config.yaml
norm: "layernorm"
norm_place: "pre"
bias: "none"
tie_word_embeddings: false
init_std_down: 0.0
MLP neurons of a small language model. Each row is named by its layer, matrix (up: input weights; down: output weights) and neuron, and shows model dimensions 304-559. Each number is 500 + 25 x the weight over its row's rms, rounded and kept within 0 to 999. Numbers have three digits each.
After each neuron's rows, "fires after" lists the tokens most often just before its 100 highest values on Wikipedia text that the model never trained on; "fires on" lists the tokens most often at its 100 highest values on Wikipedia text that the model never trained on.

L3.up1218:513486511522523531514527482485495487518543506480486502536525497470514521515526509514504540468513481520497506548510480508523489503470524547507470519506473479475497498538471512519472491492499459532457517470491483485491545497458521497517468504488533480530520491462515463492478479496510497495493474500517473505522506461498523487453517477515533475515497474509488511464499501483547486525525487521523445503515502521483462450494524445485484537471442531538484490476483557466481508468475526511459469511526486491479501516473499513500518469538493519491495475501483533480540507497480501553504499518536478537481488518520545527487524477465506523531461468508503551531489483510493513494501477503498489553581528522512480513463507445480477496492527511497494495537457493524529507468490554
L3.down1218:456489550511494488491535540500522485476508493471485498547513523467494518496469489487492532513540484497479535518480499520500487536499491560467539484522476466511521487468479526488458510496523519491459511521510486477486496496515495439517469512534478505507457499456522502482492518480470500487506497463489493545532510507503491534567484472477496510540462503499503499467497480529524551494440484528493493530486559536529480468543490453507490529525521500507479478528514503540503470499458558465504516519532471487490489490481505486476463498497525477523530498498485501521543501475457548448508508485523504547501509505523535530513505522486461502490466514531448540511551501517470518491465505537495491539550470546510481476497504549515488491497501458466511484485503516551453512492486519
fires after: "-", " (", " \"", ".", "\n"
fires on: "m", "h", "w", "e", "c", "ch"

L3.up2542:501492506480518500497457490518500492509500549499519506506485519515507532488510493544475532531496482497506548496509477496546482486472502521529484464479533507528496481528505527532511519510517518502487483484485466519493477503474557460488501491472491442466573520486498541490520559510493487558502466534467490519510452490493480498524522534482507505497485495523484465488504483486518500489516481548471503530499503528465538506509477488470503528473499477533500484537520513525510442492464507513503481543502511475502484500487480528475530518464483490512514495509534515508504502500478495487572519498515496485495470557489534502486535535504511494491513488495471475498498521504500503487513498539503526520506546520466487499516501531513495506571506525479546506512477491477493487492503522
L3.down2542:481480500480518511419505459490457554478489480465544481521495518462538473466543486549493497524494525450536576468492513518502525517528469474520519483503537500493565535535503464484521508485483476522486498491478484489474448500517502513519497508516504495493509506462522520490526529525517532540487489487455535504454488485505522528550500499489539518480465490515491505532505501477480468545462476536462498490513503497467543532495494529516501488521472478460507553498483538494520461448476516488489467536466539479486534505482483487495508514488537514487496494495537503540535500501489476476544484518507509515489484517482514518497547491481493511513502494470464486504478468531554492501477527452491489522516509527511475482525487465565460482517538534511521485508529448480492487531524518
fires after: "-", ".", "\n", " \""
fires on: "c", "g", "U", "N", "C", "Y"

L3.up81:479502491497514491537512454515506492536485516503489491464550491508511473508518476516490492486487508505487531500482504486575521486477559537533508506520479486521498528507485527540516516545537477466508503540508510535491507480497474502449443512482494502508531478505544567463517499543527544528493477484467509514528488507529504508494465456525472500482491459481538469500499454494541485509461517523507489500516472534533499508476523468445519517527457524512534475518477509541478477489498462502535495525493503478521479511513463480511474512496482477516478469489495503473492487474524487486483482506475489468465514484541510477517490537479475521561476539485513506472502510510468479483513499501548496517494507476509490465514481489509516477496488517485532507484505515534476488461508490
L3.down81:486475489563547491483484468486486505478497467522535478531506467479495514508513497523520522481496531481447498502532477518496551537482540489463473551525513500486489523551444513536519516505508533457496538504454503526493566498514520465531531510480493497470515468482465483521510499505461479508498588487491476503470495497455538527484544469530534470526504510496533510502425475447487503580481495484482489499487508509486496493529480538461545435496516543494479476454522481511465515487541537454526494514499518516472524506547465520532461493454524524478480511454499509483523475456511480491513509442476498497515519492465505528441481494508514507578492501503533441544485522521468494462472500498485478471485499478536507526479481525467484491512470477531488497487504486480524513459516510
fires after: "\n", " |"
fires on: "==", " Source", "===", "="

L3.up1953:516527534494453481467501535504504490489543486487472507501485464492529517475503531467505495470520494495516478506485457495468507476529469523497468458521453506488520492469486459551539507470506511462498551470502486471516507471488554510511489483430521519462502472441533466499508448497465505498548502508490534521550524510566503470521514482494527464489472492488498485518480471489524476520486493498508541494503488493515482499499489492495454511482491520521512540492533491516479494505500452533470468498499526563504479472532521522512425516493489489470458493489530520524529506492493504511497469484489464551485471457469454507518467481469507537480537536503522492504510493476479504523489441500513495493546485475501498515511506532504513487502506462493529505475517538566541516499472509
L3.down1953:460470565526540488505516505526480460506495502498493502501495513487534499472497498493509494507526450491506522469510483484471515495522505514534499466513514461479451509493546489507528489501522514532483464498429499526515499493506460516508478528546490518544506484510535556539502458522487474502490543501547522538519527468511497483512471534512473484522504479482485543471486556507502516517572507487433497516485501499497538519503518504557480461510540497527515524503493496466516499518454469475481512522510493478491515484486494497487494483511504480539482494481484445515466532513471463536531519496546469559452493486470520506514483541532484456523497523525539542450462490525466488509493492476498509514480478537477484462501526508501482513485486506482501513478504509497470520502487470
fires after: "\n", " Preceded", " Succeeded", "-"
fires on: "\n", " by", " of", " Acting"

L3.up2450:484427445507500442530502521491500501518520485499506487500484537493491488487548514479481514504484493512476486538492509498559524457512494506504500503529463481518459503553502494494511489513528488495525445494471517526498491514511508541507465499491496511517513502523522506489511517507529493469478481519477456481502522483491500489483498503545506541495515508528492500533453513487537493470496503515469456500502486495450517514502510498499524461449490504543483455529490513521556515481449526487509445510510448492474499491482531479483538522504464519483455503462536541466437502487525472531467542501508520561526523493487526453505509551466507505504533470523533500550466473478492515506518517507490504535508521514478466509496572511506516525511519497510487471538514493472480508496542537
L3.down2450:511513479540513509485503491508472511485508530496544495474516442513473509504507494499478503494479464490511502533542462513518527514512509506475533452477474526443455452540501513503510497516515546564531484477581503472515484473493487522481506486507493521467503522506496504499544505505499515469489473528502509510509505519535504525493506474517481512488481441507477483478457537507533495512491535484521492506502457481472496532485487478474492485461457533466484524521522555511562470468518503474510483497498454503525491516528543503500533488525473478483455505496498499487496477494500477509532525488504544493520487526515529489453514557519516539474509498454495489490541482466517524464510507529518546456526523452460473480444509499494483490478495509504503485514522499476477484528536508
fires after: "\n", "|", "==", " \""
fires on: "===", " Pos", "5", " club", "U", "I"

L3.up2285:506519508545527472483490502498510466493476477467483463502477534512539479511506515478494484492481552519506488533548524480481512477467497501467482469523484478489458484509490509553562518497504482508473521497551491468497505501472518484511466485459532489490504514518482466495512488499498511488504524484438496517483479501553489477487508513503493505514532488527507521516483439510474486500494510490491484480503502510466532487507487459455508540497538524497509543467523487530486494497528481454544449505524506503484502493528458523511477498507524519470473515483499518487537505525508509518495512519488533504498513491490528498484529520526508485518482521458455491524516490498511545480486499502498492478507488496497513489506484495476525513536492512529500527460483517529525503480461538
L3.down2285:518529530494514524456458498482487462503449505486519502506498483520500552521446523522482492501501432490508452489478463493472510501523502479488500533507557542514513544486503530526499517492516538508518509476482491524473489498488489464455507497457495536498501525466517517515484480512487478492531523513508493518524515505512539524438487481484502525477500491482504500511498506471552504469550508517535513478502545474470523527497542467548492466517497493515500491494487513490486440523528521506536497479493480495463530493512498524510467492525472485503565475522482535499494525532508531489472527507521491482518505487473490523443497543485499533477478479506493497508537483487497470524519532556477511511462496514524500488485471472503504491505496452459479463469501502503533508547483515
fires after: "-", "+", " \"", " +", " only"
fires on: " one", "n", "0", " Elevation", "1", "N"

L3.up743:432483503486530510506531465508532504538525485466458546545481513494458535511467525505512508497496456488487461504456474509508551512510489509479495505491480514496507454516493545434543538548485488501520468511554503513480490503496494520514502490539502474536504487400533505517540497479471503498497511506504508500492478514458497479508479503507513482503499500474512443485524491495492531480491510495497463493527458549519485484517535512500481514495559512508432506523444501542457486497492492469485521456524551483498456433526446529503492499549463494458489484466471540498535531544493440491496495498516478503510441496509533502487451502475484491528559506461524518496504492484479514504490479477477497535485510511527499535503493499516464500488531494496500504512484520515484512472508502
L3.down743:479487487497501535505520468488541510512530494461516517487463499509496498475482482516552449466464479550510488482462492560518562502527556501481519503489502498449493476497508504429503498510486496517490481502538512505488493515520520474478476495488467490507520497495490531522527466487490497508482497527499443460487469482494484522502507479510527447494494493503521472550504508489467510496474478524511460477498485520526458470504542467448498516501519496465448451544477511507474536485502525499517495437538519515523470451495484505492454505536502436461480526459491486524535499512498465490535465513515473510507478473484451511493495489528492440476532483479592496525507504518466507501504489467492492531473510489523455494502496486523490501484503487527489474503508495481486518499520511
fires after: "\n"
fires on: "\n", "=", ".\"", "),"

L3.up1381:538445508484499499476506495528474517503533484507487503524530538504504521542497522493487495468501414528481495541518495516499494469500509485499502515493504506488513459521466545508511509506473490516523527495488500546501511487508522529483518524483552534498461489502517434506481509503488508473498563522512495495535466493473495538541498511489477522513455537479504488513506520512483506484507493471484518492490508538522447509474492497563510495483499518545527492530477487482484541521544508482526491505520497519483525468500466495538488518539516511524543490451519495465479481443455484512508479471552472499500508525495510523529477485529489495523519540490479497475509515505495490480559543483511497496524522525512511490483523561471502523524535508522489468520531483480491509500528492
L3.down1381:499531495534518524502520486480469486552515482489505542501512512553470509494473530509472505489518494489508506484494463501521516494542482458493474513528477570496536540506470494517508443511446526508514503516528508506496489522515510478453513499468505511525483513483494509494553522502480499475484576507545486507529501498501469506534465503506502468512459507513488532523487529544488482482507529521519489481509492508512494465495505480480514426531499474505504515501512515522511462474449517460498461456499529512509461464536495536499490481557496523507510488490524500467542500516504471518448522489533484505488491493495499513507496455482500469517560498481490480479492523497519458506479481488537506513497506520509501464514470453497473459453514520514468484517493516472502518523522485
fires after: "\n", " (", "|", ","
fires on: "\n", " until", ".", "-"

L3.up2347:482543516508503485511483468458507505491501498468529492442451517517513515513494480498520489532501490546506521518469512486484466500516491480498533518520493545501480465503553530536468493543508448532484511491482467473508537497507491470515530482523521510469522469506509507534484503456474503489491520511513488479527493503486509509469506460464489481443506487488524458529492517526517501520456467526484456509525488524503470526529487500463535493559547534520505468545491498506562501508524542469523508475532503474524523474468498521508518526518476511475462489503500491512515489484494507528581505480495516496496493492482481510516531440470510544497493469517459486507503549489458534482527448478487517499501507477509526496486489525475490506481472491527503503476511521484532488475532492
L3.down2347:516516502460489542503479487535450534483529492505579481500502503518515533502457510485463460548513533488493508528515484471501461487514522498515487510537506536534514493489490455462497460451494494513478537514460497488488528510473517463442478478516473482524487497497495518474505515504550482484485497480503457516477500501473473522461529544480529522497486489503517517498452461473482522487537531514493496505472512463503511507525482476497502537505493511512491484516482498485478525531505518486519453487520489476544468531545484532518506520515539496508468469472473517463508488487518511562477507479469512466567449492507503499523484471496520473514526526503481507528526530460487502512496506503522518521552507503532466479480515541454472493491503514509480483502521512492458501490483512
fires after: " as", " a"
fires on: " well", " number", " few", " del"

L3.up609:495514470531500482488501524521509488521507511497497488508530482520495476496449480474499474519527499484495505487497502509445539474474541490499483481479502493530489519448511512554482555490480491539525515499504507453520483497505510472506474529506497507502491513503515520445466511529496491447539484519499493515484488499533514516470462527511520531509512498509503479471512497524505489521499480537485506523479482503502510513537493497454517510489512501491499529524499507502510490513522475518532541496496490518466481531467435475510502500462526475455506490503503492505507499532495508450484503458444494522456504536498520519488526522504489538490471511472516466482485494466454541503480484493526506442490505517459447499478500496548509473464520511545479468496506493497487496491526458
L3.down609:509506539494502504513473515466468572501503487450499496499519510501518524470468486502516514511460482489548477462566486519497527489538501467481472469527483479527484540476543502477513537501513548525532520503454510484464505457497516546539470484498507446472540486497479496470465505516465464477514506523473443490552512526520527545465502480510494484493509512472533510496482487504499544490472523491484481480491523486524463499519470492419502456491480519515535509489493495506517498499532500468458540506531498499483519509547508497491494479504482531491513500491502481526475480479522489461478482524513516477491526529485500481473479498531506537549477523502496466476453493480494466496439490490519491470517460494497518548472459528479495535463496506493480436535510497508515522467504476
fires after: "\n", " It", " There", ")"
fires on: " is", "==", "|", " F", " are"

L3.up1143:521501494455518478481488556498512513503516467510526522488528516469517523512492526473462465492496491540488502513474474515492478478514436516524454515490487489540482487517535522505499460487504460505545530504548468481492454486503498469490520501509517533502527479506488489497483474492486466523504528469502476462515538560526522495460473443476477496472522477517556496526473501488484521501441512496481525537500579507534497523511506469479530490499541497511523443521518519529486535471505506520497496507515533468528501458541483498497500487501486497506461474478510550471476511490518506485472525534475535509500501499499476408521473500469527483484496482490457502529456489541474485482502500452460499503515499545458504550497503482514557469510486483504514463472521515514513517503488534
L3.down1143:495493457452496474505504528500506513425491500503501505492507502524505519518503513545437501515498495480501518523518522469523485500513482484503504523478457505519470498514534465500503499479449502511539487578531487518490468483496530455533538499508538531509518469483468506493516535484487490486512521495497504514536530512489521467505547458490461526487442509503516528485516524520494512492485501485548520547423525492478462517487500469487529497454523503475506463497470498504485491481502496487477504493480521492551510456506535497511488518503520456485508478456514528462485490492453519480485498487519561506532515451467523500520506493523478487518463532535497519505516518475492529509490467476520481498557512469473542527499501445501493496482481474502510473489493501565491517495487489
fires after: ".", "==", "Early", " was", "Personal"
fires on: "3", " life", "1", "Early"

L3.up1596:491475501483512507509483498504503512541534545521493453522534509493538460493523519508498482486502511493477523497505518504471503511487525493508509521513484478495518452493497522475533441464499491463486486489560497503498547498523503550496500488507473542486517522520538469495464483498507477479521504468485500544456457488498505536520524484552554449477552486511496485501534570541498492479522531515475512502520516523500480525465560469493541522480537517469471486492498496488496516488506449530481516471481490514510506488473562438501463448522472491476491536532504550505541479483454496527502551531488530499430486516463484443540515454478506530491492455541523466514458506499448515467521471517536489526454512446550476487509537495516469497491529495521453508462503501475505498467492488
L3.down1596:527464483477498528504508499502526508521521489496500498508449550517536511479517548493482506492491467549480453509508481468482502545482501512516491479529460476473482501484491481507499503496513451496509473512523548483483524470482497516500497506524514537453527500486525513500505492501463465485519509513551472528535507478507496511490515519487534523496486467495513477490522520478457502492510514525474506491541486469487446533485509454463513474491468486480485478548510490485530550499476479540531466552532490537499489525525561514492492491505495522507495481499414504496519456534474505546527515542465506510458537493480518465476508500508537468468461511457542471516452493497455475545536518492517505539492492460484513518485522490504483531481520495519481523455537489537463490518501527
fires after: "\n", " a", " World", " A", " R", " \""
fires on: "\n", " number", " War", " role"

L3.up2258:499500507509519548491490546473532465487504474522498457493472517484502513496531511500510492457495514510498515493495476498501490524527503502491533483509512535496476475456533490498526549496463462501506488455468463493492572521542526539478519540475514490488470483502459496505463469499498519483459508466532548533483537478478528462505526476484494550470470516492513488492536517573506485530507509521522500493480479496471505508508546496541431474465448502517490522518527520477497504515472502507497515500468527472467508506495503479475469507501484525484460455527462507508519504513499472517495452477488507502469490467488505471557456455461521526470518507489468481510517473532480538518513441512514524524526459527490466471514503511522514531472480509475518465444503475507517462468547469
L3.down2258:530526513484491553514515502504500506489529474555525519487533538492471486428505509490471478484502529518525520494451514490430506534476544487451504488515511520515511464453498524505488495486445518493494513505472507492498502479540483535490489509447469488478494484540496514476489492506518482510538518537524495496502529513538519491531555471472493508477478471476479545480481500517481458530519473521490514507469499502506536495508487480486455482493520535514512441468486540492487497522486460501509494522466527484494510507512458498501518517501518525511502503492463466500510509468484489483525527456492490551513470504536485477482521471517556471495497482484564475476485485464456484561478462474500478527521528488485519519489486497490548564530489536512535506477513469498530511487476493
fires after: "\n", " F"
fires on: "\n", " City", "ied"

L3.up1234:523506466532521547501504497503474519486487535489516525450503520495505533510471521504515503473477491496486494497488505517508491489537521465526485524564462479464503547475539487484496487494453472480522468549522491492501502472515569520484514536505498485522489527504535535534472491511488458473502551488502502545519506454459480516534479470510477472493510546478495539486523482519467501517527529471482488484460541499511516549492513483513451470527508510476471461495475496466520502498488506553515509461503516506478528502513491527492498529523482495490502498552491488529543488524505514480529489507475499527480515510490455499507524488520499509540539491500526516493503537512482460522526542509524486493513492518529484530504472509540495509442534509518527493495461515524520537471485456
L3.down1234:528470515499464561534481522491522503486484479511511488451522507493497510496511485521509472438462525547492576531457500488478505484508494475480508533461527475517547485491546498495466501527520521511500515476485495493507483508505488531479518456489486491523498504495528482511504512501529496470518533510535477486527458484484505478489461500502496532500525520463507528515513507487468527504523456471512512494519512487479529517501520542487448448493506509514483453499489464515468478515524474507514490506493517492484526502491483472468495509504508477492492530502461525535489449552459502524503449481534520535515480525471506521483508469512526469505497518498510457501504475508499535538489480484465504523529533542517479471509515477515501510422479519518456485498505478523510543515468498
fires after: "\n"
fires on: "\n"

L3.up404:484496491472487488525507453471449499514513507480472469520523559519503496491524427497505512465481518512507503453509519471498457526482518497506500468454524445491535500491523424504527485433485455505473498469483479521472493501538519496476484524505479487492545482512487484462473538490452506484497494497497444522512480543469499514506491552527529491524494501475540495497517482518491521456496474530520499534537482493514471461491545485455519507487440523479507493517533523482512525522502483491485505479476519448468517469503491474535486517509542490453534506482512523502497473544516489532513490508494524523488515491495481522521469501487477494516527496489495504533530522496468489524494480552505481490509508517479456510512480475524453491504510504515519505480464482490478514490534491
L3.down404:466489520508440473527475457440475564472470484489527504467496538520453498530505431453543500509552488487509574512485483488504523517456523512515517479465517473470492427499533464495556477556508528458496503503541468538523532542541489506494469499509519505468466478478548483465484500519487456514469501470476527543511490494467484542446514536512528511522552502507556538501500487512489475515561474534503488508535509509510501497487509499568505500477505512490510498478487520456569515533482514490488494497480488481491533448515467485481497480474495479468533513497480484515515503512484503521462506555497510499502546498507534491542481506473494476524504505468499528578509522507478508507530498515480511508486544481502486525515512473526457464482523494483501505490477494536481476509484485
fires after: "\n", " \"", "-", " (", "===", " |"
fires on: "T", "Al", "I", "it", "U", "t"